Part of a small language model's weights.
Size: width 192, vocabulary 1092.
Architecture: learned positions, tied embeddings.
Training: 95M tokens, 5789 steps.
MLP neurons of a small language model. Each row is named by its layer, matrix (up: input weights) and neuron, and shows model dimensions 16-143. Each number is 128 + 24 x the weight over its row's rms, rounded and kept within 0 to 255. Numbers have three digits each.
After each neuron's rows, "fires on" lists the tokens most often at its 100 highest values on Wikipedia text that the model never trained on.

L7.up76:130166149140144151119109153129179126152081141128134112091161163115097125101152155106168143154153089127118177158110107068096148159135110121167164162178087125108124143154114108128131109112110134106098124154086107117148151101135128122124141133144142113147124120174147125111115090153120152111125125134153094104134136068129101107118115158155116111094083093126112119157141136108101159143136
fires on: " n", "2", " on", "1", "\n", " of"

L7.up479:142163145149099105148142132103118117111111110135102150156152124159160093102134147148132136115127112132149111059126124106136158095128131169139191124123115128085130137134106135100127128111188136134087093126138114131086136099138154115148153101170130107125146123167092138114168061131094128167155152148167100121129120096124160085133153109140150101134096105137097145190131155134148135107113
fires on: " T", "t", "n", "T"

L7.up290:094127119144168152128120189149112093107113122133114139110143122116073121141132095100129123136133121091162167099083109086132116102130144135074138129122169132165108186154141150088154186169115133099078118192120150150132086156136136093137183137131122109150133135157157137106152147090134119153128146121159104153149137121156110143142108145111135138141116134147112158189146128110126107147160
fires on: "m", "em", "2", "t", "3", "ing"

L9.up132:075112117127090160125097131116157133104111076098151129130134131181102117159124102108149130138111169160134115150105151135093158108097155135113111110129115161172146140136086126114137144139129162107161096103109139144145166166118125110110121127110153131122080074096131141109148108136138150138108144161144121124111084128143081121105182151124119084103086119112123143135115122147117162154071
fires on: " O", "^{", " U", " United", " (", " "

L7.up291:139134152176122107131202134137144082092136156124190116137150095087117129130094088143115124111144150139095130135182140109163141142158123113165125147126108136089086127147150139112127129142127122144131128146103174131106107079130062161122131071078153119104129104068129098156107126126098148062136133145090147094149135160102143103133108124083117096157170112153132123121160131097116167148124
fires on: "ot", "n", "p", "ip", "ap"

L11.up386:128110136130169191120155103099133163110101106119127083110143143153100170086128124077132149132130119134173156177136163107142132172118110147120156163141122132129112091188091156127108118154131166095147154127092119105122121160137120124139117133142145154139154073085158108154136145150126100137134076141146149121085114116143152113144125144114134133129128098132104123174110140119091153138116
fires on: "1", "is", "2", "ch", "as", "t"

L4.up440:153110119124129131129138111176133144151101085097156133174117100163150134152142139127110155142105133110101160120086139104130148093119115155118163177155092124104125155110131120111125108133207134134135174133148156103108127127128080150130155122146142130194084120142163111124110134108114138131136123170152147170115101153151157128092094142091077114108131108147133148108124163157123092112163
fires on: ",", "ow", "ile", "ear", "ch"

L5.up222:117147128131132080125101199128123138116105128107115111101167117120114136161095159117116154125138087084172158134124108159150114144151074099127136072082181113134100144150138126126188118130149133104092172150141104132149130123118164109141096167118115119115134081110142113100085107131154150109121099141151133103112181095163149148167133158128122126175155132122178146111091129131113132146140
fires on: " Eng", "w", " +", "ed", " or", "ess"

L4.up118:086134131131126137143139150121141127117132108131150121110114164118121140100137114162079163117144127172117099214109089149099129118137156163128107158140080086131089132100117137171124175105075131132134117095092155130106069153098143093142142112168150132136145133157157144135115100109136093152107133148146105115106167108116126109126128146095129144124105120101146101088152124144107174138119
fires on: "on", "or", "t", ".", "ed"

L5.up224:124119109099135155147181126083133148139130167117153144131125114130143116122100117125165116105138102145172161132127177097099113094142166094136167127090129045121139117124145131145120136125125126127158101105081176124097168133141112145142096166122113193134164102125140146196099114141139125107126149102145116164131103165090116122149134122094164128090123143110109126134111140123124087125137
fires on: "om", "an", "os", "iv"

L8.up77:175137104103118103151132125111136121137093138172165147116103117138096160171111098112083144093133081138079147123167105119135075138084189094114104128101144121094176078132115109095102132136107102143096076128148136136116079162125093118119132128111113101129169111130138139116102100117154116124108175115125142131119169130138106104177133148129123143153134169130152156096160129117126126103133
fires on: "al", " h", "ag", "or", "l", "up"

L7.up234:152149148119107172124154156107136143155160141137128114171178132100092069105141088175147155122152144129139127142120130088126148097156165108147122119126123168065147167081148169096115137088116122106106150159114144111196143112131063134125141097131113133124134169153101118144157156117130151139142101141119128101121108139138146114145149132108134157140098137104182116148144138140125118147106
fires on: "s", "m", "on", "ress", "7", "re"

L5.up98:109177172144118154141167141128130158166102155159131086110142095136142108128165135119118164111122118120149112091146127092064106139093089151094144098107121138158097143127112109110095120115139121109155113170165124085163094160103154145154130149130127148155127107125094182094114106180112110144121132137144100152106146110103101139158169105107148145109137070110160128122135118140128134134113
fires on: " Al", " V", "x", "nt", "qu", "V"

L4.up564:115143149139106105123115159126087132124185141154135107167125111090144170107107158136140183111156125117135128144131119112082142151154110128123081133135125139129129132110105146141083076136105140150144136156123083145124078070109093123139080112114112112113125093123111124118112103132127136157134146107126117116125107128093145107110127103165141152151097164120133136088132175150104167187189
fires on: "ate", "a", "od", "ation", "F"

L7.up175:080128122112103150091158166108170117151154134124119141120156113146116107135116134114089125114104139069128117114130106121148116086108149159151128119175148141070139178114132105081102117082131161142144112109086144117123133108120119096149154083123143097153140154141144128117125153094153136114116155121147109121158108133166131125155110100109198143138077117115115144142156118133122157107118
fires on: "or", "on", " them", "m", "ers", "ol"

L7.up100:178136104118145136124107140122132147126138115136160098084167097109118137117149151107173136158117116111083106128098110127154087117073150110134132089118119153168089127135100142147173128121132089118137146124141144139151114153100107159106120109127145105120151112118139116110167134095114151114108136127134138112087148114100117162129118136092160095067120178140072140168172149176098185127151
fires on: "b", "ent", "ar", "ach", "le", "ie"

L9.up182:138126146097123123105131171141086127138116106107136152164078118094134123178152120134092124118134099132163114155125141101162142122074142135137164126161107132134108138123142182125111121113113080101150134120104128124133178138146095119163078123094119109127153174113127148112149135123135094137082162092126119129116113160111141140121098142101123151145095123100142095163120113158093118125093
fires on: "s", "y", "an", "man", "in", "n"

L4.up332:129100110094123128109176144114110118136147148111195108167143115141155136140155125154101098108071101101095161152157132079168163146125135155170138119110084121107135119176150137102141102072127127153135135117138131149092153147120085105116094100103094130140121123123138138100098133141149083125132139129113159135131158121159131153115144113078130149148100138131158137154144161103129131112117
fires on: "an", "z", "ai", "and", "as", "in"

L5.up410:098105165128096094124145162155082138103153157137161157113122124104078138131143170136154102117096118164120127130100183138182108118164150115126087092132115114084129084142098126117118128162121114131112141140127149093106144147136135137103119168113127124119096087168149154137132137156099137142123104139153131126149099122161106144119080115118075125102123135127127118120090131148112122128116
fires on: "r", "st", "S", " S", "et"

L7.up585:169117118160154139118084134093137087132110145158158171144144122096149145149098132107121160137127111106121121104146132088140137112043152120150121103144107144126167125129143173130119177138153110180107084136098124134139130137118069111135150124128130131130137116087169130093152149170131186057131137160138116101092159124137105121114163174116114129139139132110117163092120101089147129117159
fires on: "l", "a", "ag", "p", "ol"

L11.up357:121117140122159107151166105122105130099164135135122103111124118132152135133091152156138127154161148114135113113133114113121101156133112102101126121132111141134152155122147158103132131157109151116181164155162131115094106139084146144181138113110136088145127125103133142135132074128079140130103147137152123133074108095091159122149124110143105116156131127097134163147130119191111119172180
fires on: " a", " ", "a"

L8.up159:128094117156133108150105100112125112149134161121134131132151134157109113110088132140167116173132126114117174156128104135114119104106107155090151140108094133135112077120105112184115146156152154184154150130095103118104121153109098095167116148105149122114124138097112141105128151109156134099142108141112147114151089115114111099139121122144136115146122139124136116087109109157107161139141
fires on: "–", "om", "i", "ce", " com", "b"

L7.up82:074159150133124117124145152157113102139123117128086123131110140090126131148119137127089124170170102144148070138120101108136186136120186079149144161114116107130105100158138156121136109114115109134152153105139147147122130131124071124161133139146090116134098127099158130106137129123143133084086105151126146158100177113115148117135117094149126118072121138115110125125093145160105108135132
fires on: "n", "ar", "an", "l", "ou", "f"

L8.up416:138089149149108110117136154128126101138122145183138176118108149159095109141111186148145137125108148090169116134092123112101114112094192127141150133132075146071106127140164105155110145103155137134173107119123152144120123136144090063152146117100150077144089077102136100128128107137103118121151132122130125086120159131136139118115128121138147136120100127103126174146154113086139130091115
fires on: "p", " h", " or", "c", "or", "ol"

L4.up563:171113141114095141108078150117126126157124159122080107154145160126155108135127123153134138139054102164125119078129132120134103139117115143112111113129156139142104133128137105137156178117129107132106137150111081156101145109139146128127123121138140149114126115140151121135110125126151130116125088128084133138172138141086139149125113183113169141114077075141182183131157112147156109145133
fires on: "ov", " Ge", "eb", "am", "our", "oc"

L4.up261:186121161115138140091154128131118137105130142140176087125138136124161143122119100139086154150116111084127116154111113121119130089123136149122127139116113181150137152098105176172136159115149114112133175139152127120150108134140144178128170128111111149078137137116116143114157098100083159165103107135126097126161150136112133104099116142119110130114161116144077082115113119117101143127161
fires on: "é", " of", "ar", "rib", "b", "es"

L8.up216:120155145155132138133132127161138134129131146114158103122102145112137166107065149154116132133151132092118118134144083130143137123131149120081117136095145149175130141157117151104128095187162128130105099137177148125130122113079147128161089139072093126130122078113149140157139150132108079127119100136130098120135144099095092156068147107136146121106118110155137170094134127175128148169139
fires on: "B", "a", "ain", "b", "T", "K"

L6.up393:119126132113124128181159137113125094106084137094081159110146153098147143138119150123113140136146154123150142101123129115129139144091142139126126091180120116122124130070096168119150149147171139099139148121130151192162125104155142123127114120150113140155145112130135157139124111127121072149161157133113140146133092110186129058148133124111161104143123144134100153136100134107126110119104
fires on: "ot", " T", "n", "et", " C", "ok"

L6.up211:119160127138098121108160138104138121116081161116099168086158146126095134103126082145095144177121137128103108180126119140130159115110148124173098100135113075118128146105147145162110146149139127124129147092079150151151105144109097146092150113153123144087149073131148089156147106131130148182140143112130111118106136133168149117111126140133112106145145105115115099126173100136135162124123
fires on: "or", "ed", "h", "ing", "re"

L8.up321:093100177111153150166133168128088106129152153115156097145152165132151130109141154141079152107145113110149157089119122138105132158111104144123173123116116143083122092097121126123135123126101088122104170108133090115143139131134138118115089121086171153156151117072119150117137128180166098128164131136183114125126152094105121145144122128130113120153179127127159131107093110118139103097146
fires on: "ed", "ate", "w", "ame", "°", "8"

L7.up204:153114113122104102091154168114105165128116124158133140099080132129164075163166139137111151111118107086112173127163110189149110095143164098142120144143116137153149141109130091157108098125113161135044143138107168125138098122129164101090114148086128138115105093162122112119141121103135084131130084119135123131139154119141128127124115136107143175100105155129101094138129131135126091171136
fires on: "us", "ent", " season", "ision", "s", "e"

L4.up110:128143119073097140138122116153186128126133119125136134109124116143155118186087120102154141093112151123145122096096151103101151080088136132084080125149110100146134124142114128153146107153119108115122103086163157113150092130127113133182156122131139158118150113120135125140153157144094127138171135118141151144134151130132141165100139124104101091088088151140124125175100139120112184120099
fires on: " (", "ck", "^{"

L5.up608:134129119141116159132135122104122087114124140090129177147134136132128119179125124161154091098127150117089152158149133079136132118129156135134098109135119109162133123156116146122120145136161083107148153142076143135153162117138090111153101118143116101132101156091127150141080099108151115093145159116109144185129163145132137108145088122126101128180139138098101113159138111152089108134143
fires on: "an", "N", "n", "un", "ah", "ot"

L7.up463:110164131140164137098121162134157118122150101117150155152114115143131131142166106135132127107184157160107145149120147098156151115132142107120145139133130126149113148105104119119121128094140129099104119125116121122097087145145128136083177130114153149203097112134135137116150121123149088089110126138140132136109107152118107075114161115091146149135152130121134146140138120086088118114152
fires on: "per", "il", "ric", "or", " to", " a"

L5.up153:131109168141110115103132123143121117137127111134143169080151131152152128121166105118162099126161175165114137105135116073118080135153115126118177183142161136122128120105113158142105136123156129138128121098135113095113062139067148094081104142109138162157130110128117140103158136093156132139136099072125124134130106137167136103134128143119124142167137098099109153142145168160113119093133
fires on: "or", "ad", "ack", "ate", "ation", " a"

L9.up361:131131160131079149121130103153136134164117134140105103120158112126133094111139143119079124093105126142136153130117113121076133124122127128129129102162135190159116141134097154121097141145112128123148164165131101115105115082134152161105155157124181155122175136139144136092113142147093133123113139155136118151121101140100129113155112168102165128070139073147113100086176149144119160099085
fires on: " D", " d", " V", " It", "ust", "V"

L9.up478:173125112104080147112116122136127116153120099145105118142109127124117157119126106144142151123104155169160089132146105105155117126117124151094162119122146112147140159154121118104131137105174121154117091099128099095118156119149135116118106119097168144165128108148135118138162154134180140128163102158105116144102142122088124162075092118113105169124116121163117160125119185154135122118135
fires on: " the", "v", "o", "er", "ar"

L4.up484:113103107109142134115132097124112120110184147150179129123121146114140137140122150118131132149137120152089173151108162114154168114124146178092156094091086131139079149092069164170104180151126113159144148097120076112135132132129133130111116121108109160171135116168127135140110134131134115145103125127106123128155092137158129085119133124084069123090100139160131122094141127142094133124104
fires on: "e", "ge", "et", "st", "ce"